Weights of a small GPT-style language model, trained from scratch on English Wikipedia.
Size: 8 layers, width 256, 8 heads of 64, vocabulary 2048.
Architecture: LayerNorm before each block, biases, untied embeddings.
Training: a variant of Muon for these matrices, 167M tokens.
MLP neurons of a small language model. Each row is named by its layer, matrix (up: input weights) and neuron, and shows model dimensions 0-255. Each number is 500 + 40 x the weight over its row's rms, rounded and kept within 0 to 999. Numbers have three digits each.
After each neuron's rows, "fires on" lists the tokens most often at its 100 highest values on Wikipedia text that the model never trained on.

L2.up924:481511508446480512540451441567495517489570415534541524528538486494521508426463500504441427517584500508414445479538517573569565492472490533528522522468531471536560618507453523505520481495612467436512507474503536496522532491576456461565441524471529484540490453545415502531588564475536494461465476528536522525529490510441492492468449461472470505522522489500545495477461426494450508481500476529539464448549504437469566428551502432556542484521501497491486550581480516493451440454479472560452490495450452479473555526524490473531483528503481559468509481555447497523508491519462496535459582482535470519497468471494493438474520446454502544473595493505429492518616498555510492510537517484497470544444464457440444494523460456500478443493521409522558455497456487520466485463503544
fires on: " before", ",", " until", " but", " since", " when"

L2.up608:480532536503518548431479470518403485412446435531516499511477519572535512557481503501488523546459465483439511481472458513435548568434467492563551586525471543498523492530514542479496520539483540523472487503568496529475559519445552454522518483372544507459560444456500572523515535450498534474471512494473521455498517454518466515518476578536538491538474480500484559471477431465513500444555518427548466460484487524519467592496610525600466511450563501528537417493474545548541468490466475474533511493555497558594509461469435529529500587499542526405567544492519420528449495492462485486538513527474479482498484511499481461560535538466495485481475553533541502485483488585490476538566437472552481510558506472509493526456500546460526479467514540490476464509502544578498502471542442
fires on: "ite", ".", "ance", "ation", "ations", "ator"

L2.up832:588421504506499509506544437542448539451492555581559504532445570546469530525540497492479459478501479513551502531517471470534513572484558499490470592497509495459457523542442444613485431470510531504475549478514467523422519527452482543493514507443513492516538491472415448449446510455465498541556503514577548532517501484438524584486418478489476538504490506462531463531463476529465501484401451561487506470551492517478526461549499532545505489427454531552456589550471472492517476473556539503575541520505589512503494476507472541572471488509523545458462499453463521442474438481501447574445552522438500449512550597477483518495496484531467451429493476525491443534542560462446528465499473450457503476564510475465473499452483546460483456503527493537447526500443539532522559533481558
fires on: " play", "ourn", "rit", ")", " ed", " played"

L2.up392:548447496543551524555444493545463431471503488439563470488444534514516539494582518486460491449521526528594502440520507454548497490579494455468524586460566490540473531453524533463539433431509536533475543480483563500527458523487484543468523493486475478416554468483547465507525523499487445481517420479475515465501499461504561450460477562477483487451530473494552482523506498545442542465448535429512576479470536587488475506542474491508511529517522449430422508494497478574561478516485469481497462428494417502440573507532520543498505559459559401403469485541493513566460487532470491517531436491502531480446481533539456451442482428502437499559479568482504518568472487552507536514428534442440517513576501505558420504502536504515510520534549559501489438529470490458493534523527480
fires on: "u", " up", "is", "us", " a"

L2.up941:499472548544557528481470507473511470504464469537451580531544527555472441486485503520453537489505556579440454524501484439610476481490494506459515487496521532541526436475463537522441429456494534492476458506503501434548463569449542567537477415492525541484527452472496469462455533544450514560488459564541455497491581511493559523485518521428517559553536539555389474504479481547389532548518445482554501509494468506461486519469482498500423524485491475545449496530493492500416469492509517505496510536580500526486554444518505512553505449464511517546491454486538449491546508560483480479506514517449529534508409455540514475520538451475495554530532477469514489427449465498486453521559477588538477588502463524500469539468472519499488447529547440494421440492413479494544534602498422
fires on: "stit", "iz", "ia", "is", "|---|\n", "°"

L2.up643:495470520455509513473460524457497462473495484477492550467460472443453425478467581453473516431510561518509491485501506505545480460484512486549545509540516473458469525489496530468508433567481530505477541482496501480478524508522518428533466498499496519545526431583492430460480533448489496530460554515484508564580501564515516528522490493440530539479510511442491515481497543546550497525471561462472583507473375469537490530498452446457478550513525587521494529493578450425542525546457426492532459472513484513507456549486449479499634584476486505495457468487438439460558419571456526534491562531507528565487447440528562433498526525554547554495456524495500437529514535577463501477533537490513494465553475515532437516515461552490529557572524498551531544493455441444451465555550433
fires on: "al", " app", "ank", ");", "ing", "ass"

L2.up655:420453516503507507510501500557478510517550503537504515523481528527581553475530542505531493562537430524482474502510475540457599518482499481582478535504542461501497564471474529539498517516529423521390552491486485469530490502527512521534430530493510517492446468473499488491449447510511522592496486494371505426533474502500478477444474509516519497529478481456533559505476397537571485557475477551597509523460516426477524482529542513502512511538523523489503602451535553597446496466593438470488504447570543483508433465500577458517484488527478625521472508432526444521481546523536543524489525479546505531452509514491476514518444536441492465548514502509531546403517496451480539518440462514493470494442462447529466432488451530480471541502490459451480565462544448493474517457495574
fires on: " this", "ing", " This", "The", "the"

L2.up118:492450432461523460546526541533468527527517518475508471499496426494527455518513540488473534442489562424472517499529490537499475559437557527532560594443458517402493528510511399548501473542520456511504466493561510457545516569431500469487542538453517469467482511458493467472523523508480501545469504505548535506453521457495451530528463550539497447460447492526489522512512457540452492511542492570597451520551423525468513518494483524464485570522508513541488469458514513506471507445598455538483570491413605541542493501532563446443497486506477494424584453493531507499576470531488494511521458491408492521531533487458478566576509595505484532476513551490524472430502505447556536521475521457457477463518478485519425481454570567500477518490520456599468490539412482448553500510479500
fires on: "or", "ament", "z", "ourn", " played"

L2.up631:479514473517533497532428521470441440522523553502563475462506512513511466546503520502519604442478524483518473476447482462523421485530573539482506551489465528517452535425473494457492534561500514514512487420473548506492585477492491478538487481446510564523469494513505481488507505464603474444573553491463521484509512506450464474456501544548443480460439494528488486567524604459555486531505445456505499528482461535568371511534563460534484424496507522532490429595570463568504499483521513542474569458544487476486460504466510482488499527584575435500513528431493572412539509521571504454518495511484481449516463545538545574567464497432482421550454567505552527516476471458480463516520502442451563535525492501557475498481495442543500506450495466466524498478489484540497564475457524
fires on: " under", "ing", "ording", "ally", " time", "ether"

L2.up570:533490542533469474558491471565515511565520533466542415555508503503505498453546450397553520538469577516542477483494526436508499504496445527619595431469536529477457460484434461440522558464524489533538552538527533530509468507535482535447492497509503571518506548479491477474539487528496477513539553488542557532538472534484466485552548445549484404438498557484449462495464501577442461524498493472504503512437485524453506519454513560465505543511522497564524479526532494501494482441466490509419518484555469545496557511536410515506510481537393435550469495450468530579503482570505473498512465500442452532513429459427550543493461558484471451531530499484449476494436524473486487447452546471458500486576500475478527545476481499452505506538547554541586469426448470488445439524483547
fires on: "ward", " of", "wards", " also", "to", " most"

L2.up418:504503462495616506521535516519565482462481506532525525473600458441577443495513476585518577439544491416541498490504401498569526469522457510625508584412473479501512479451466530524484533519433489465509510557556513470453562466465491445558476508492555451479562526509474516455483526457495434488508506487489542488482486538446441479557534573481529554464508516502524523474503520459545460506481440501479512544498495559493528541511497499550528549499488430590485509456457499514544526496506447495507478514513451469505528468471502448548527515535439518502536485582472518523501462459493546485414541473494472482438471526491505508506479495514471403558459494559496556472563544476508458602408548391546430505562556484512459485549480440560519491467505506482482471510511525500503483518505472
fires on: " inter", "ter", "ion", "les", "ia"

L2.up681:473452486587474451464499511467454478445433458442511480437582539527454466454492527529525496572555459497538534519536503555432461511508481528486566507589530474502502497518495513510424498451480485519532494560558422478544537473504469494533504538497450504468496504422480509488486542476478448497552489497473488530449490520511472504508508421514454516490487444464452459538505398487509505494525492526439495503529440566493442547504532470527521533481465427566496523463511530475480548558463494513475454474466526506593509449601504478562526470474582442537471454568504524497503460515389512516491475480471526497531536445458494514462436497445492608502520528574542486490458442552440489477508504503475560512427594578583486484540555497469487521469508564529502562449445557484466523568537448
fires on: "ound", "t", " where", "w", " Born", "ersonal"

L2.up660:498586502486511524440521511578570488563511499545483485494522541513514506546521520520409469493495496546565561568531484507465550449434466536458484524534500453477528499517452487434469442540480626474516513569497521447500488553519459451461489485496513457450460532459475562470483500559527422520462523491440499476521526472530543555506505480564530622411499512540526481449501507464530537563493466446531460451479482438484528425559502447470559445517404610511492523562487458511544478541453462481551550535514496502515540505491534544506520548571489501576519533543559518509482520456500503530453512485399513471499519531510527450517455517446510459568486518402475449511505522449435481471476542527493485598525487531525473491488459524448494508464532440490483500471445550481549477518497554
fires on: " near", " around", " under", " over", "97"

L2.up266:493535482483488495535488481427503493554487474541499511545472529564440562457441513498575495497591511528531530473469529462465575471485514546489457481470515481590426510466537497527603552460536509508508495496520543556507561452475509537535519508502484481503503494527498520498475526480465495515464459468513496528531572527408524516473536525491498469457486550516456528526505514509534472493512466499520534467560462545515525480398569500496523493483501488499489514605480393542468524430534496441487532516460503534426563497473496469590534463501543443424471583451459486543536487500486568475514501511517519524489478562519495489506523440521497490573611520502490563459469503558525473456510399474574522493545575495483365541512536500629466515468494520460538496494461583509432498457521461
fires on: " vers", "ran", " to", "our", "°", " made"

L2.up86:453530453542510484472563452506513509487490566550453490503482492493513519490576408434466484468473474465557490518498506532523541446456549531481552431488473578504483483433508482526528491506472473531483474547467528462502513489498533540509423414474492592442411511467481442534509492480517517511584548465516589483544480529501538450591507570504498543487503507484491482482482457583493489528472562414538521503468411492519469474466495510532483478610551502448476548536523558526559485543523561567476422424514542546523456493479526466550514444519523534500500484572547504514559507497515468506507471503508464577474508514449474509481478532527435589494529499505569517484468454475510527557581422525494529496465518428595518573547500515485461548460520483511423469505569505569498478557472473
fires on: "way", ",", " Un", "ation", "pr", "gr"

L2.up819:544496425492470448449569483500532494550478451529482516479593529514457535516464495447424466462437491480541505547522453504497575524506535539534525485522542521573498491541508508544510589454554459535509550507466454510519512460513495413520562486392580493435533509479543442559429517507522581521479561565508515505466519468493550547554510518516457503481456514475560471567508498502533549517548540529521475486504479456429484530518556491554456503483521533512509513508446486541461528555540510500509535613503474476501538465494567478577516487444491445507486503471559391491439518471468468571483520474429530579467438502576535548534513484480543536573529489525516558421449485540523486503525488410453508505554507541469434538477413486563525530470457514474492466510516466488467526533526534
fires on: " w", " W"

L2.up912:510550480554474457486530529437447473529480520448556502457477497486559440488512421537562460500512457524526500480515491447534488495460565508486480519494527480621483472488472544429423467493524446568438606527450489485524510412434486431529527480524542480490503502492453520549510455548536497538456535482496462536553472454454481481558554558482487479487514487508489391506510463553418516457485429514500549496463494514492493463480486552432516538550482480526529522501504459467539555505496520557528459549452540510470445433566452533512555530441552439491461495442479506454452543544453511464513473567530449451535525541485459463496504460473578516473484486544419546504461607471506503502575492520592498519586519470540421473474485507542551484524504509512484477555498482559542556528567518
fires on: "rit", " min", "amil", "andid", "min", " str"

L2.up901:484513478544515553484493478495544490485469515521566460506500530507427478520468442486427538458566477484524458513502517455502558482520446508465507519457446543443487496522458447548524495455488479497556604501507450526494551453429531418467554505471481478491456425476449497451521503505403550535517468504508484454497542511480472524582384456446496492483463521530523544502438455546507489544536506516560492485475530531445456519573521573514465474529498457521425520542564452494543516457520536517470517516510451513514459562464537497558583517543530542430461476502572518487550470538493562510511435504477533550517516456533461454453406594518537457464430463499591479496494549425471448543506501567500549587570549511543477509532502494525504453582549471551496479483523484556469495529456539
fires on: "resent", " film", " describ", "duc", " serv"

L2.up892:538475533492519409434451488465530396542521497448468553512440565466496504588516504486489507505542514533545564538549500500511507553449483463470531523444504532439451524407543461479518488477558511498505482558544467482568495501520514542506547478489445487527539486519512514523491481504500554501499485471545480488487541548467471441502481481506547579449443510431553560487458542547455555478505568450483575516492520445487495483538435535495543468493428518491508439531472451479546485573455479507432469522608508473490482509522490481542515503512545441448516549491467556482544519438500531455389497504521551525497475484514395475569563447535498424515415491472485521499460534509543475435515521469530497529511523443512439510542466554429552541486472465403491415480500450506552500586469506
fires on: " known", "own", " rest", "urn", " return"

L2.up245:511511513520496495526482526494536496530532485541509491514479484450528538498553490475501518553533482531472483466484527480505479481523476491527483438509431482548547494495415375568503499518497540526472554504507588501446461469543467540556463445570460492541563449434508547503484499510526446443504514525564548429565547491487441478541455519464417553492438515517511471487496565519538535529506451575452540555531548451533509458514472568493444497563606469487539457535486475500521530487566519569497513480503564489425495499504522484546479470399491466541517549570479562472512493517602537545466414484468471540540480535494471412550481569496488536557460589543475569559544463445424513477429456496553472472500515484430487506468514533458480506519500558491527500555505474505442536507461456
fires on: " each", " dep", " add", " opp", " age", " Dep"

L2.up159:520497565500619475489482478466446490526596459501515439482554528547560470499490507550536500501481460495496458510443478479498558508463517530554452481523470500508536423450509505457483508513529530495510468488468501501442500472556425438485508527528449490508457508459506489492480538527468505575573554511455534548555516460461451495515556518494530547424519485435451499460504498521510479464536548570449549484439504479542509565533507455498458509547567479503562445587484502535508539483505481467553462420536511491558471478410451418505519537472531498520566527464506546539452501472545556583439520477542458483496478453507504483456522578535449481503565504490533477501536559530434532508391528466561489481580460425438508487512473450503531601455499454563517441457582498495547474516468451
fires on: " of", ":", "ory", " +", " rele", " ="

L2.up586:513483446463409443543450468513465442512498492574505476502428481540575538514504551540544549497535393523533567541492430522471541523440514468484567507433545516530532589468526493435580511501455475444454591448522540542451566482536505452521530537493431448493478464523454529482484486500496484569559427507515530513500420546489573548500609529524407546494493489520513545525468483518501551472509428472465509506437578520525468490448452469544513454529527524500543476519481484523444595506552513499530489475497520473510482513473504554556468472526552463484505485496435546437460520481593539597495438524514475469532467526561506510443504445465489452505555479503512505537515521443459497496466448469459480510511464529495477470538513464547482485407529541532501514494551478537483480474506562
fires on: " sy", " dis", " str", " inst", "ü", " var"

L2.up698:540517458603483445425531494437491484472499527623526500443527450586478538457470496476480543521469411449467475503492536491517508536521467538405482528422425506473502483490508515512465458550564503463584503548480458528463534566437510424490447440503496546501523457505485503485537505507533512486508556524508464487466453511491529517500503518450441538572555531480502521490525571416480470529474485530553422504451433524513557476562447523480489519517459519542469540495562497461523466504538547491526548512471503559500548447565509440527483472562425499450514519593474540485486456473508444467533514421516487507484516461401520460546484570459450466454456539502549535474490584506492477560571476482464527497455544516519484499466546473521508456469526459537550488492515497551397524503544553
fires on: "ats", " •", "^{", "ification", "ings"

L2.up637:453488525561565464476495567546499447563480486518446509483460550487510470500505492505508501563570516520490488494459532476548478480473448511472539565597499412456451467439499459509502466463582531504498481530556539528528442514512433491482440491530527449497537496533487461444451535544528502499431463497510488559524468560502574504489507478530546563455524445463505527497490492524521541532540515523490511490536402493511476514443485534442461590507437490505488486414552473465454468527439510475536450494519476393465538485568512523502489570489521372536515523465525544464497442501478523542479532515458539585429515496493537463560387486528504500501433474483456480462549454590441511517517488518548470535459591466488508459529462540511558544533527502460421575548454544480489501538494523
fires on: "el", "h", "ial", "other"

L2.up612:505502500555512551474482523512520536463469536478555511499489504516452494516451472484423512512582567457492514546490469500489497418489487521475547485549545545549502477532422472550510546513539505476494545426561511414523530463453512490444511507414467509495523508412469552563489499499413500529470440502541539467603549551456457530494425498561467506474491530473466487481460502505400546574466468496546531460449524464486450492546512494522398471507539520476572490515528452512573492495514452479528480451485471471453482531544487495520512510475429563474459558490562514481513618534545499536507458491565467455488554583538465498479485470536503439553495503519533504501527526534475541438487497525519510455552469488508428562537503519564444509645467539543434467518494539558506524473552464
fires on: " life", "arried", " ac", " After", "ast", "ith"

L2.up130:523493445543525498540534530511542453637517591445585466472473447490570413485505511503515518557488460490443531512518534467562526475497452497451502534479403481548482522436516492499552516472463536459524496518506499425494457472472534510528449550424541544502538461457449556492478435493470491486549509484503531480481508531517474484481461523460529517461542444482505456487482501529493537504526479411545502498517607457500533511514528506452531519529477516489473563546595512510577518477561438458497505531536589521505433437472435481467488565463452504463580467601486530477498423505589490474414458484486457457499495534491517505495481543555508442560462455494423499539549423495492503476466529431484538462493525526562471476475535591546485506448541487482497454492457488529459509451515483
fires on: " (", " each"

L2.up117:473493467479452437456468541470505570561550482536470437529482479499469488446504534510505577502452554493573481443531514494503514471495474526548522454502523455459530466544465500462583475499516469555496499440552506454512493531557492559517531520444501515535581466515513426407554501480462546490494551468522598478501499501470503466535546548554564596513509481531557516507471553507568436506509459544478442489514490498499548486469497518532508527503433539529475540498537548509489411467548484496528555495502496510488520446411495450565497432479483502472546503443470467475532504619492526553490529510555617537509506498488546410528437469522475536460601529533509516535476513513494453542465431490462475501569559559446519493502477540523530506400512501507432459487440431494531543558448490
fires on: " Team", "ward", "duct", "art", "ment"

L2.up848:475583531510550459522510584466531464480577466450553464498502410532474506469538519564507539539458553549467528511468451510448510463493475534495550509588471444562532492475539575501528489456548477465502489484459537419524492445493525476504528491513465496506541506482483481517571504503500466505587431512521485503430504470454501479482502518502443583500427534514488458564477507461495474462572517538569474540511564438482589485531505451518506490521630426475506505466544502542535573463591599514566513514500551471429466483521479518467503448459543508478512490510531481422514465515474519539471492513489513551529541512492444481456492459515523507537504505506472451483506582494520469474449429563489553542475547431436521430508557525448433440526480487509455461445565540552549515492510558
fires on: "stit", " gen", "rib", "oci", "ript", " met"

L2.up367:506514558474527549498481448538554515560485534504534526418474531529474519534494472545513505480491511463579459501486597459523494557541483514489524538576527480516532512504464432478461529501506534498507466550466539511490478442495526572468457552570566537472500527473499531447484493478450514480519566492475550489495481486476464539490539487541507436436528510508531398464537458674412501523424441454531457503481443593507520470490435483542511478430514530487457542526495461495523498447453480471550434615448559528468526463473506483474444456495518542478521563536453481461472470528589549576501523476462490534419543509509489489530525512506494462459440535504589569493500497577509532465492471500520536482516511457553444576484493529549495484513569537510565520486467521504477533446502462
fires on: "es", " well", " is", "ing", "l", "les"

L2.up662:562463552521521365532521492488524447457572508528570502562521495500486579490475452515439502515448550510549492513449506553518546630526519480439512508541576431441463486486460455498458452540475529502493494515477556493392545503420485516513489479506474547433521461410472516454493453494490482428496480419539515481495513544492500545488529547571522460517534501516541431448473497486490476566463514502513440482499549505457464491559553500470468474474543516548560549435546493522456460516468522540473447472511563503484492474535503547545496511464482534469455581577522461507523501502466490526512555486501544528469511554527487545481474531580483471508499497481544488529515519576472469458586453502478487452541500477538442475537516514489429554406496455511426480505489551519590519484510592
fires on: " comp", " Comp", "y", "pr", " sim", "ac"

L2.up41:496515531534538485491576447498525487492531547463505507527554485494505471519539510505512498485537509460570480505500543436515526488484548458480499429441437514500521459521449418462570503472486527401436489487527535424453457536470492540511502522512536557518493499557481525453501550473529499470460570426482477473581515558498551504576524510464406548512548529519482440574559541498504467452476539466553490526486465483511479547468416545468521469494576460498512496479487502487557489555504396471502554428500408485540508532489539437545486510548521458470452468562459485516517500532476536577450523543531454553399501513533497518556481526500480474481471537530543485424550531478478560559551466523525462438429498472537450514466487541535386496546501492448439514471445456435421455534516506
fires on: "en", " ass", "aking", "ss"

L2.up341:475457523565509537618476520553484457458550540473570505469529448487523508576481487464519573451551584485447591459507493483524463462487528450481468492508479479500447543479381491422476461598538525448459561487506553496461466493445481491502479489540524516571448499498486491485463549509507482538504498506574480444513471530463488518460494485499447487528527538522512407552485507520437504558503487557505558506448511540570470476522439533495486524529568516462414479485492479517535432545517516523489450534466488484544537469454542488479465527463485514440424610437527543533534480500481469495550513502556451529466490534529472472563488420503477498519420526487507451447558482505475535510488505480525476427526491501479459529510553528484557486562530477570539372515510451575471560523529496
fires on: "ank", "ir", "arried", "n", "orn", "umb"

L2.up387:523518513396463487504480452480435472449498504452488545544473512472526612520522461482470509512478563534553632456490477488496513480457501554445477514553459469437517504496544471505466540477570557466471471519574556506502510505447530558516526547467453491497473468509481481482442469403431521495506466503487533532419447509477522558541486511446495452504485526552513522523528504490459492456417522553446500480520479471518502406517503430494497529528568486512495462447536530557459440527492445466535405507496581491526466505505528482505531575537493504437497485443450471525491586497523494512553447473545478485502511448532453480572506474570519491476551554524572461445544518531458533386533432569524545469506428467471483457552520547577446453515472471523440538490475500504459474489468511
fires on: " ev", "led", "her", "ours", "ions", " By"

L2.up144:526504436534497533498431479470507513477438487478470544520510509552592485484468443445514492562521481512437549515532467550577501524410529478480495497510543553517507627428481434512500492586428466549542566530587508479447495448472469497468473461445501568432527508471472515540524489424572562498390477435448524530500478488514454479490452437455492484506521503459541555496539487477459611491476532436505488448461515443452513458502547472529515556448472454533461537566496536507423500561440506505488510498445492501499478490460490433513547438551479510519488584501500514532541526500461484485535451522467490530493482514505504517476469455508477546515488505523482516451422554534555455509587505535467549477482541469528498464506548525546509451495508441509480524502482549523543513628538560
fires on: "-", " b", "-l", "-s", "H", " who"

L2.up468:513506484543534468475471483527519496510455537459511460475396482517560499547505620492555454545559535456572541436545495533498531524501497548512485423574486474431535501512489523477460459524560516539484481508502523493439413554500558460442500477508453452587494531516496553523511519529476490566450533506437471514523486490511497466485475553472530459452521434421515532511524470453492519475488524481535529445473472495518485496484505528484532596402477447498527430482499559589490528477501408522599502488528456512454524455486530493506554479453514501522527525438497509508473508521567571557427469509476545536431561410580505483473452539491462454480494433495558519464546489596428504441494549508528458517483485398502481508501463499498456447494540443554470507571450502519496464489505512
fires on: "our", "ral", "inal", "ial", "ourt", "ersonal"

L2.up811:494531517466481503414552527524554475520478489480452518462540519501454484470453523554492499448526501515465539504519556495514506516482523471525421515473505552597521471504511457475466458444555512460533459541521564520547529537483516415403416453568571512476497549505529491530496454495513471462480470526478466488520538471534528588476469495514451459452433549498492502541443511564566532586521519579535540452481478478456566501466536555554518496490457474520574502593486483565536493480484540487409496497547535494504497536445526491509519439445458528523499565540451500492463510496610464507442472511474528547505461499540478564465512503501513430470567480496462551429453482459501511580541497519451567552447532446563516486463562578473531564476499574476501490415545561539509538504487472
fires on: " ", "ree", ",", "″", "ister"

L2.up752:449516493518588541493534495461399455504575534458509518497529485490557528535493452538445451502501501549449503437558521511494444498447523387418567541448490514514514538473539499561543504560536486534548551459520502494503533491466471428497516504526538500510440454493502486564481460564465534518532503509562467487514530420563538565546476477484510513549583551536503489519556470469448499467577499491497557504523499513525464495501519385488532588451516496587502553490507509521467480497458444479434489489516490472468511456529540512520486554464596569534434522562505537435521567640525491509538528525544447462482510461471461511539430536514540524475549480497501498491515489466440491462542530529512545509550582507483483520467533450523486535500486453522490476485488464493535486586577571
fires on: "arl", "ersonal", " deb", "andid", "O", " list"

L2.up820:526466502529519486504549511455441512498540583506565505548469544575466499492564492457460606501477515429475492537454524494457483526521525484462456525493514464471514563531499551471481449522500614530605492492492539487483457506478522470501485465486508541511472510507530478421529480569527551502555473532493508463511497505497495549460463502521512513535487546529495492533509541539437461555510459493471542491493530477454496463507493468418504449520460615521522505530480568506533547424518435530442477439553581540463493470501495489566446464527518548519475454527538553421454499484536471520483407411525581436503570465518453498501461516471467492520484462577492510529451546507486535388470516564421496508504494482454509439472487486432557487473503493518383473469560489531578456489470572
fires on: "red", " born", "iving", "ed"

L2.up710:516576510420519543453451469529496541428522471527450474506497506504545528505502531516430517519544503462516532521529536443510480460447444451498428485494431461500463514468540480541465546486577504559530505559541451493487478569500567485499463532425470500518533463554517569539566452507459529592488535496485446445618541470465528456499512423505552510498545556430520488482529448473437453518525494499524506452453408526477571459584474514473491493439446510480492481466479489484589555531467544459440487456475550537533503505502520531468492509452521536515508524558491511535472534557510512505422465471441511567420469511526442459577530561493506469548468515485490471470528545487465545501435477483461443568499523415478426543498530493542450565519466537518521470561517585532479500533490536
fires on: " World", ",", " world", " Best", "able", "ial"

L2.up257:498494470494495536467423498435510586484551465463460514510525524529487493528464494510494501475455517555470521498553574564461495488459579554548482533459455521497440489442527480469532573452476415501432456572527437471516541518475546428500528486526522591531440445430489501507500532460506579449588566460483530534498545482546451514547460516504520531509497486549519509540484566503509491534501561521515481492524506503508498529541629490515474465475536488581560478477495460525470459498463542536421490529526543478534505530530478554508411457524534499455446531485549570438518533457459449478506546520441505518584413459480497509467453502516492553563556453532556476438476500442535451489535525424442510475501596497535553487488462506522509449502514433404486462456484498531477514484524460
fires on: "ber", ":", ".", "ish", "ation", "ouse"

L2.up530:512488572461517442522495523518543502513476486427439508572475483547567528443481582567442473512481525478520480524476468498469558511558471532451555504450496507490524422493427509528510542512502534451457468534471526526589516525480472501527495511495539466446523510492541529514482467515532533482472424536472461402548504452431517507501459488499421494496563516567528549549542526495470489500533502470507584495475595449477597469481447482542542527446529546456504481499482534540482494528538503471501441511473422491489570498472534493496463465482530510494546556465578519474466510540484507533443466433464471509491467479490485563484489464545493464521552507478488539446606555598467464464493495507441574512514418444389512509507527539414469514509505473508505397408537539515546492457512571
fires on: " Gl", "ches", "ing", " do", "es", "y"

L2.up674:471508558508480472519448451489530486538493557533486527525485593530447540513542537511507565599467566452579478507528528486549539519570540462523495583515475521508503457502470470454490466503547534468499448527506473468513425459408478566491479523442505549474415547519475496506462489479517468443477524473444529511503411565542523511493476504554500401522569528510469477505579499491400414590492471474454515505521521582498507515444464545479509506491464417506461505478513465548491466493486482461554399537513479553503517459473507533508563496485489596465512474476473462509469515580523586520524462447506466463445429446533528483521450488436432410536430477535495511518540475539442479495401494533557489515513526494533504505420487555539473520469505532524472493523483491457481463500524508
fires on: "s", " ann", "en", "it", "ow", "ly"

L2.up331:512508500489459536515554460451492572498534532507525514549536489494548432544554509487462466539459480485556419468499452527474448512443529493534529511515569513529472495486463471531532510452471542487556469460437508495481513525500534481517498499479524448521528470434492480514486560489442532472511498469522568490460496498542511550540465528512503506518479539505410510502512417566581471494463499598495494437489452518451525535549504549535498514519534508492574467472540529485479437488485568536532532412574534527601452564563475490577453532433481498547509576498489454434603520567505524531504480510532518579506484527451475503512490567447473551532487560444500533551400485483487537513582421524524464499471483513502467443467537565485532578500542490539492558494438543566447465512513387
fires on: "ight", "iz", "z", "ten", "0", "omen"

L2.up677:465437529474508471474451467465507474551513472499558538539530457450577515491471493505497472500581550571472518437613395479456567538465547519466503523504540471512525473521445533528513465547511517510540526441478505451510519477523522475500504513523504547567486479514440488416501517428515520519436490461537530522521538439508524530495418482498501564489520489560489487524438543445510549453509511451485528502540528448541535461446533551487559494525538427535515556509494450478461580543395417491537469592480564484489492532461516549502520576560474416465497472477548484491538560586490508458522442521477544496539432463505481468496458570470521477509459578501521473471527501494511552474453460493556531510558516522530483581486427496487607459485540439537561466534548477532482466481505481
fires on: " inc", " exp", " near", " sup", " ext", " est"

L2.up215:520491471494492502478527552578503524529535510508580497433556566450548532549524512578462500491551525552512485524474563515588473493476448477481457494513541524539514533512477515510453465535524490517514557578469461461430475499534501505493540472475530519486572491513522541521408473492415529577470457495516480503543492506431520492478462488494459547594498487577498459505423445557525477510466436471544491459485536509477545555459523539425418515466472588485572425529513460523559551495442517450444514511508516491497431468461489579511463555463517532550480428542507478466627473520518461539512525554535530509516488524520443547459519466482479481467490502459546553482533500550537484542384587529430525511511497461531435515464470453488481477562523552430504514436518490454498536529521496
fires on: " Is", "ash", " Sh", "sh", " is"

L2.up97:501464426545524481525537490517465457505478483495516468507504530498498462528504480479555453571487561532502480495507516435455480399529453492512522480495516445496543479509414524517471453449538482554459574470426465566466535525528503476434539468491456527463486529450538501513491554520513475460517504410475438483487508494531487478554555539477542506541472542500439510483548486624372562544488457508569501498476535533486468486494603485492471537539532481522497467450473463487440486485509521487529619459512496532529518541536501496490439490494490460475467502527472509460499525540412514527489548543458436539547553490480449535427530539471403530582548444503478521486431512529499454526519596492535526522491514547520456467511537469507525563428510465467503422516515494474510410546427402
fires on: "ight", "eter", " game", " |", "ter"

L2.up737:490496546512443521458435477479491444445538508574574553511542497518453563457507536517495496422488476487503525534524455475549527486525475530444489504503550457528492508467530486501553502553540543541533521529523475504436482491421573410500509453521464517494459369538508506511469438491610444521590491434479500475506605510442492510495429512583447476451489482517483493511486524464543507513523533528498475468479528482491490498542492487502498559482494509536597448697497486493492552467476506472505478495521510471437609468432497509520491532513484518484493469490452539494438462486492545462463477538500573523519470511537487463562470513496487501550500525473485560469431481486485461529475475451504483447530466434486495413571458555536478563506485488484555566494555540455534511487465535
fires on: " add", " l", " list", "°", "inc", "otes"